python train.py --num_hidden_layers=8 --hidden_size=512 --num_attention_heads=8 --num_key_value_heads=8 --head_dim=64 --intermediate_size=1536 --vocab_size=32768 --hidden_act="swiglu" --norm="rmsnorm" --norm_place="pre" --norm_eps=1e-05 --positions="rope" --rope_theta=34900.0 --rope_fraction=1.0 --qk_norm=false --attn_scale=0.125 --bias="none" --tie_word_embeddings=false --parallel_block=false --extras=["capped logits"] --init="normal" --init_std_qkv=0.0242 --init_std_o=0.00604 --init_std_up=0.0242 --init_std_down=0.00349 --optimizer="muon_variant" --learning_rate=0.0107 --lr_mult_qkv=0.4 --beta1=0.95 --lr_head=0.00705 --max_grad_norm=1.0 --warmup_steps=200 --schedule="wsd" --decay_fraction=0.847 --decay_shape="linear" --final_lr_fraction=0.0 --batch_tokens=[65536, 131072] --max_seq_len=1024 --doc_mask=true --train_tokens=954400000 --max_steps=10195 --dataset="wikipedia_en"
MLP neurons of a small language model. Each row is named by its layer, matrix (gate and up: input weights) and neuron, and shows model dimensions 368-495. Each number is 128 + 24 x the weight over its row's rms, rounded and kept within 0 to 255. Numbers have three digits each. A neuron's up and down rows have the sign that makes its largest values positive.
Before each neuron's rows, "fires on" lists the tokens most often at its 100 highest values on Wikipedia text that the model never trained on; "fires after" lists the tokens most often just before its 100 highest values on Wikipedia text that the model never trained on.

fires on: "\n", " of", " no"
fires after: "\n", "|---|---|---|---|", " years", "|---|---|---|---|---|"
L2.gate930:105132130113120114130055150113103130129118161151135106130102109177154130124133149124097153122112175131136142165137103119122118141126129113119146146114139138090127080161109113136133128090137157125083089128070093122097125122144141123120098126115118098091125106129147116117163078093104124118140129134172134132132145167143101166118147130138171089128130109180110116103138146140091094147112
L2.up930:125119132153115177107175150144149148127092156177132176135121120123130104112133084121098136141169083141099183143121149135125126080128180105157117111114153141140143151127152150112103098101118155128128105143140141132131107107134136139104142135177168127120160122133132137145128138100132137151145125113114130169144160115113142161121111142112169150106142103125147152080098094111137090104132

fires on: "|", "\n", " from"
fires after: "\n", ");"
L2.gate1492:128101138139137120169129165134186158128117129094151113140160143176124143097162099096118140193143103138112150096152114139132115075176121136115140129162147135135152146088156100108148134169129097107082170116094104108150161136131156134099150128109149121082104119125112129140111150140152163101147093161104141096099098107161142156139138135107062098168149150104148152132144120149111194104137
L2.up1492:102168128120161163133110077118148115119113148095164091098124134107119135078111122172108108092116118108123140105111131121146174114132138107114095134112146139193148122123143182123153107148132153107115139132123136141140155087127179141128163124076140149118125126097118126103110158111102134146134100160145161133122070158106115109154117124135126098086114092148125172193097125140121131159112

fires on: " |", ";"
fires after: " ", ")", " 0", " —"
L2.gate470:183142134132157135126131113075102105087101126171101073078124131080133138112083186138115100123104156099167108119142113131095153084151113095161118140130098168152144161109095145081111105128101099106141121120136138163160116131159130128144117146154129143142156172109133117095074124139128127133140127100110126104133167111110162102097074121127142123144174143150091135128148125146123203140175
L2.up470:188119108111148157118140111071120117121105120141169141105168129108133146092085176087095132150118146171173114119160105157130157127122098127136100139131073125111100121098160161101103139098125131083175139153155135139162116160112124101141120127156141164174149125105131136112147101127143106147134116123108124101125128108142139086089134134107134106092159165146111149125117149137096146129145

fires on: "-", ".", " Hard", " Tennis"
fires after: " 0", " 978", " self", "3", " |", " World"
L2.gate1321:138102119115103138141103091152116106153136130169140171114164166157123095116086117100127163095110125173088141107096120155134096098124145060139084121167127122104122104111169097114129137124139088140109149069137148169151135141108138095118090120099156122125166105148129098144115110131108114128142153111114120113125113108135133094114128128119137115139163096141113141132162130139166098146132
L2.up1321:171091143156177116113085126110134144130126133076101139090166100112099165067141134147145126139082124130141118119092141149129106153143108103059126125137091177138154135159116141121108129100152139129155132159141117135138112082143123101113165115134144103124149130129150105187100159145177164102102141111143164133125125134131100150162130158100086207129136144150136145149116124083127145146073

fires on: "\n"
fires after: ".", ".\""
L2.gate1252:123147159140120122116084094100134104112140154165150139111134105030165139095114123075114125135114135118103073137124120143143141098124132102114099111100082156174111084130152140115101117190139138137188110131135112129103148090140136133143139126151086155108169117125164119117117142123127155097150163088105096125102152132113158138111125144114144180152128140156103107125130094144132143098128
L2.up1252:143146106129140140132085119125105145136122106113161158121128109119138139130161145134091141169114111134114123079168114073084174095158144158103138141151156127131115161124090104132158103140147079127120125133136138136094158148115121103121138112115148158145111106170133131127157063130118119128131120148128118140107180112148122110131136131145091127133138094138142134144092125128096080127158

fires on: "–", "-", " –", "0", " 0", "1"
fires after: " 1", " 2", "–", " 3", " –", " 0"
L2.gate292:098140149149131144126191163156123168171162156124126113129125163139146098090114124161067125116130104138186117098085110134109150103159141108103173117124191104144089129133140155104136136109149122103102132132115160143111119123116137113110155124119104118130101123158127147152086174088153152155093129114133141115132134120162110152099139146122116081080118082100162139134131113141138120140115
L2.up292:107119128140100130120129176129099149131142125143128125106119125097136143078138095131137130120140163139164110117097137154089138109084140115136177122131179145117124127141125112107159122084125150122148169154106106157137075154128110129094096136124105118123161161095130149126100137077137112148123163116113179134093154136116134136155176125096132150121131086106138115099139139122142136163112

fires on: " $", ".", "gl", " number"
fires after: " No", " o", " a", " at", " for"
L2.gate67:120129164145116126160121122139148160106163122090113099114165074158139093138129069095119124092172144163133109106138101096094117122097106121101160150122097125166159103114085113096117134115132152097074127130136118109098096097091078100111101169120119174115123124104098101123107111152110119080132123146109156137175132069136060123147087110119139126082162093155181098164105123126095097118146
L2.up67:086103124156202128155131132097131144097131140113143080151137166137100099153159151111119163124066132155142138126141118093146097082130115154101116171146136102129125103086161112117131132097129125108106139134123151184120110143105137114095151153088111083151156133143111123124132113108140142082132131132139155131073135114143152090110098143148120160085147139130151090175122100096156125132144

fires on: "\n", "Plot", "Description", " Pld"
fires after: " |", "==", "\n"
L2.gate1286:133171109106161125109094139150176146133144150136114164130119112131078074117122133133083121164114155109139107144140112106114148108147146081114129163142161147162144150157131107156135172134099123118122182139089114122132118107177136078115146129115147126154158144130104103106147103109112094161171141123116087124124148111099125165143156150117175150056084135151129143124152135143110162151135
L2.up1286:131124122094148151170122149145146140105141155165088164177122101135127192142155188106113139145129131131127140071110119130129166102133137152120090150098093165136112107138125104124144132138105155107141085111107108163098119159140134121085118139115117104135163137153114116160160095082138091148134151143104131171160164149140106099124145126129147125108124114143124110109164117096134148127144

fires on: " |"
fires after: " 0", ")", " X", " 1", " ", " 2"
L2.gate780:106103108123111149113126112115142126090094076149167142162127122149111129143125129103128125094136107107143156163140145151108161087131141085104140158138159117152124137157150116117115126142123158115107105095122172111165181141138156124068114118161119138139131165096123155121118113141196098171133135126100104133192133111115104091145191154129114170139139100117162143105096100136161116175142
L2.up780:147127124129158125115128099128175148114116112111143131098120120119134156107140114124099134118162162118149097107121135141101107138113083132110149113163086113160097136156110127120101104092130117119133131103177106116138107121142138118069137124155065150110068166143148151144127137129182116103133113136119152124091146134150127103126162107135123112106116111120146141126124102087136132161070

fires on: "\n", ":"
fires after: " |"
L2.gate1086:146147133160086152152107081123135124107141129139100118118130141123146137089111111146129167155125149114093140133190178117098142166099102103079143105170125095147148125076137120150123145092129164130104095128146103125150102123140142115128125149174111130106146139113112145110124127158120153121122174125118148135117152119123152185145115089106149133102122161117138158097118165111137096094132
L2.up1086:138116146117084104082107144162134144123149150100155148110112160155137083160120132134170143135160115136123078164155137093058106126118142135099161131135077130082132120129138131106120125126151146137125135110120147117128133180134128132090140189114141141167117128111132123123149157094118108156149145166133105156111112112109144159186182122111101156125122141109180160124084130088109090140103

fires on: " and", " but", " However", " mm", " however"
fires after: ",", "."
L2.gate1195:130138099104123135147151120108169120150124124115117165141136114152133118151132129111127127164146116197161122150146145122134128102125101143118146120092130130130122166107095093117129142089115078082153139137099112146109113124081135120175143115149131122141115145108130140111120146086083120107125138150138097185151130142145134148087147166092144124128117123093129099069151108172089109112115
L2.up1195:151143178119116106143135124116151131116134143108120147125158110124137149109153139124113163146121171077110139129144107114139153175127142123114145132147120145122155153128139139134133135114187096113133118136096130120134112117081101157120112145094153132169136134137153132113126092111129108060130144127118134134163142136103153128127131123088130145126146159128101136106119167112090118164147

fires on: "\n", "-"
fires after: ":", ",", ";", " on", "to"
L2.gate205:096131092162127150152126141135124106093118165127100165128145128129112139129131155100135110143152180141129097096135151114110145134116098143078090117152130114154139148167118164094094151107136150104157123125158113139143116126083146139125108095124121081143117136121118136090163120121097134098138128149129173137126152133147138132163113105123178130151130109131161137144140139107139115120130
L2.up205:122139142187128138152121186150103138119091094135133173128129128105106129125120138081137124151120113111131138114079167134083127126113119101114098139153125107173153140132098161142122165093125146100165106147133160146144149159121165133082090100116102102127134141102118097113126124103097118140145163124109121159135120144130136127092154129156140133104109135132162138182143127084109113112160

fires on: " |"
fires after: " ", " Film", " 0", " Sport"
L2.gate986:097155101136123115108069116114128105137089166143133104103154130107128152132106142139150149099181113128183104155095122149134105133113105123141138148138060136118101070132071106114102101137114126159095137099124129140130122148136119130137134136140109152097103147147169128143097129129152119129170115145131110137090132133096189111118135104103174118139120174104122134116161116133141118133116
L2.up986:115129065157123118142103115074112166125116125105096130106114123085150162103077144155128151106138125126187147160134120157074113100084100094143102110110114149176126127117125170160105114114112115141151116115160163152132145092149132146167089138137141129085176135130161164153139118135123137099174105150101166145113113116099148151129111149112138119125142092113091138098163153138129176093089

fires on: "|", ":", " |", "1", " \"", "$\\"
fires after: "\n", "."
L2.gate419:101120105154144099136109114116126121141145121143194094129142131113109153127103126131088112154078137091128128111136130110103118136099125147107134132131088124127155120130138195093161105143152145096111128095109117122127137126111109070129123126110126114089158087133164142165086108129128138065174123103154134125155160152116144090152164161134103122131130167152172138105143078168105130129136
L2.up419:132147141164126132082119116126115133129125106131163115118131146125183143110134101132133109122142127129094136128126085106127113143125123168120131108105149130150153113123116107161161150135140134114078191097127137152170118075130065144142127140165123146121122138164162160134163139103121142130127131114169119102187145136141102132123093087139106109112140140141100129123138137135120101110098

fires on: "\n"
fires after: "\n"
L2.gate1210:120143083107118120109104102115106109103149155095135109157080113149154141128121119095126111129136193134110122111133150060105154124106124187123127152102109140090097122144149140120113161114137133109123117113110110133141075109153130097101146139174134137131132109141139146164167110161134116139121112159124137143105127124082136134176128100098118141150115127109121125118139111153144131163126
L2.up1210:117133139107122113111142101162064140111121173145139142169114122139105134129137116149138091183145127111106089096114145093113147140141067150146123146137149111137087139151138131104139130131132152128152109097125128139145107135153127132117139125138142102099133120136163163119163126142130152167119158120168138116114131145126179136151179127094125141127168162114130094131112100158074128107138

fires on: " —", " House", "age", " Challenger"
fires after: " |", ";"
L2.gate1057:161094137155141127106109113137100127102162179137106129158156154145120131123100122133147137146135100148114128129140153115100103138095139087113156141132124064135083095143099132114117136107131150118089125157149066145151118156116162114108094112110170145114161137132181121148137121163122151130134121149146129171160139121114085138132086104141132146171130127130114121119100110099110121127161
L2.up1057:081119114122149145161096154107149115137147151155118106143134128140147153099092091153125133140210125083149107148117158154170101195089130187084114107117090089132117106161058136124117138093143088104131136115119098093147133136127143118147133056148152148134147134144113109141154165124129100142140150140123133151102096138150118123120158163154158086094119124155149126116080175142108102106097

fires on: "=", " Jon", " |", ".", " \""
fires after: "\n", "=", " |"
L2.gate209:117100124165117092144128120155137140107163112127092071114140148119147137134154146100112149092150159128110132118147176149132138147159110159117177126155135132143123137141106153152068177118102104119177151115101092127123119096136175124140127131141132101069144112125149098121131105166135136158165131158193137132106140140160123143155129164129117152153110153142129138107067100160120100195110
L2.up209:131155142205085103109140113118125118145141114129140083130094118147086145146105114091138101114194152125108188117136152126137161154140130132173156186107114094132142123150083162155131166111105105157132140167091123121142097119156122098075143157203133080116126122107127149147114123175158104129172104131189115157182147113140156119136145155125149110106104132135136114130097128144095089158111

fires on: " |", ";", "0"
fires after: "-", " 2", " 3", " 0", " 1", "2"
L2.gate1015:119148157110133143129145112144144116123152093130188163115141083101116091119106145126098142132135173154154120135170120129118177122100136117143128141084120089083104170187107149108114185086138107093130162125086088138148129120133113163140137104117123129104146092120113154121137130121159166161092120158119131127133147127097116117131118080129111120127126107122156126159138129142095110162098
L2.up1015:135124134133179117158148118114129140142101114135128149137122142120095146166128100125132137102127140110175127170119151166121127181116076142118150118074116113121130182139114149113162145121150135158108060165135074110119098135135130101102134129144130113136160146120163153142150120139171134157086110102155126145148092128144057109121138104156131153121115122104137093138118115123098106136118

fires on: "==="
fires after: "\n"
L2.gate71:162176109076131092100130114156092091116142123130121163160112154102117147111134135095095145170106110118118116137134113146134096123119168100180153093144116143163133097127121102103141116133087115163127153129139161123107121128115137106137115155112123128116117145167148128175102172125104118143143143107110149138125155118082110144105127140169134149141104144135125142084125105119142103123133
L2.up71:105101072145142164124103139088139065133103109104109097095129108137178113160125150155130185153132116114169136104138123125140087116118147156147098145118128095133122065126139103102145114095127138157100118162106142154113155111146126130137132129134151101121154141127139105147132092136109108112132101137139130141175088136085086086136148132146152113094133149153134131107135121129127134168110

fires on: " York", " States", ".", " Emirates", "les", "ia"
fires after: " New", " United", " Arab", "chel"
L2.gate290:137142112143172140093136106117094147059138092120150146111139161141123123142085117103121140197155093091101127134183146098133198123132128139117114117096131107116130121107131125144125100136098157107154146083058124148134177121068165136104127139135115132132149109120114146125141067129107140111130142142129113104095145119110111148124125101097123141143118071118145133191072160182112092140092
L2.up290:112131108150136139153049174151100098103156125165147118120137118137114124121090136116125125105189139117115118118159118079170158128120131149122142110122143091085166132087148119167136116115143120122133147143146157122142125118122082101114138134115152166159118110159162143112121088136139112114120139134185132143065156101094087114135135159101116164148153103107146135153142132105139113131087

fires on: "\n", " first", " one", " best", " final", " was"
fires after: " his", "==", "\n", "'s", " he", " a"
L2.gate259:114109140123099126116097162077118162167074162098125150166111150129122130159168128146150138102119090135113124149159143121107141126113086123090109160176132102148095100151143140134162090130082130141136140134115129113095153132142111166139124100127141142097129152100132158127152139131121132164125094133120127114091194086135127098119085118154077130139112092140175102120147119155092082158118
L2.up259:149170173096144154080110152152134168141102133085174077120087123178151120171157127132115140153127158144129135159121136085123135123123124122124106135144102150158099122180090160122185118099117134115114173113132154145143151153158089122134113129096127120087088130107109132139098142145137117131132146114093126113106134090138157156132151108113110117132135104116126091093112111157120134114194

fires on: " |", "–", ";", " next", " 38"
fires after: ")", " ", "\n", " (", " |"
L2.gate1075:109111117125148154137121099123122129097098140120120135149084164148123108124107148126143149092141142161135192115076095101111131109204114093172123141131160127141085150124137114139131097122102110146130170140138158072159110105126153132068123109107117134137158071077096102092133117167112124106111145099127133134102115130105130110148107133094095145135143152154128134148156171151154114132156
L2.up1075:118177124121110091078125127105124120107146090141109157121140130140142157146104131146159137094140138166096084088097160179164137126151111174102152097123127158162109117159135104106142139116108118134109097075167108157192124127104075142132134127130132114110138105104119129147141100120145166122160117128110127129140113123122113094130103086135186123122106180160110105120093150112117146161112

fires on: " |", "|", ":"
fires after: ".", "\n", " Year", " Pos"
L2.gate1164:133153130126130129151106139137162133101071140149186096189118112108146079137137111132101163115129110121130123105124153125144128085119135157166138128134140135136137139122089122159154175119115124108185090133114085110117108152067096124138116124144157158163099107117130148122136125114156113142126142131123102135097135135140126128140134140149124142145134128148132097133162098138124117118120
L2.up1164:113122096127113133113116121160122133130144128128153134103134143135067125175105115120151121114133119141092167151085089063153130134162102148149142116143172135110115124069121150107146108128122136147148133142100134129142116088118121140133124179125126135162104143152150100088142175118184116110140105120122124116138117096150128121140084095139140112151137152123116100144140150147117116115128

fires on: ":", ".", ","
fires after: " 5", " 3", " 4", " 2", " 6"
L2.gate612:129120142102087092172126131116112202126139155103095132121153150113093100098173150123126097173132145124157118146123149119146111164136135158117101082102110129142144135196114108094154161102136120124135101141150155090150111101139142115145082114173091143121124115117115130118130129083147104190113150173128130153129159171157107156130095156128157126100100158126158146116111109104128137134145
L2.up612:130114092110119113093141186109147153131092166115087115149135140103136158115128122070176092102148153107183075147125147139144130157123138113141117104135133137137152145160148140129161133093115134118099108125172107124110139144125138092123193094131123101094102128087102141111112099094109147142117134132133138097134100134142093167147130141095147171166098129120171129137138092145138134101118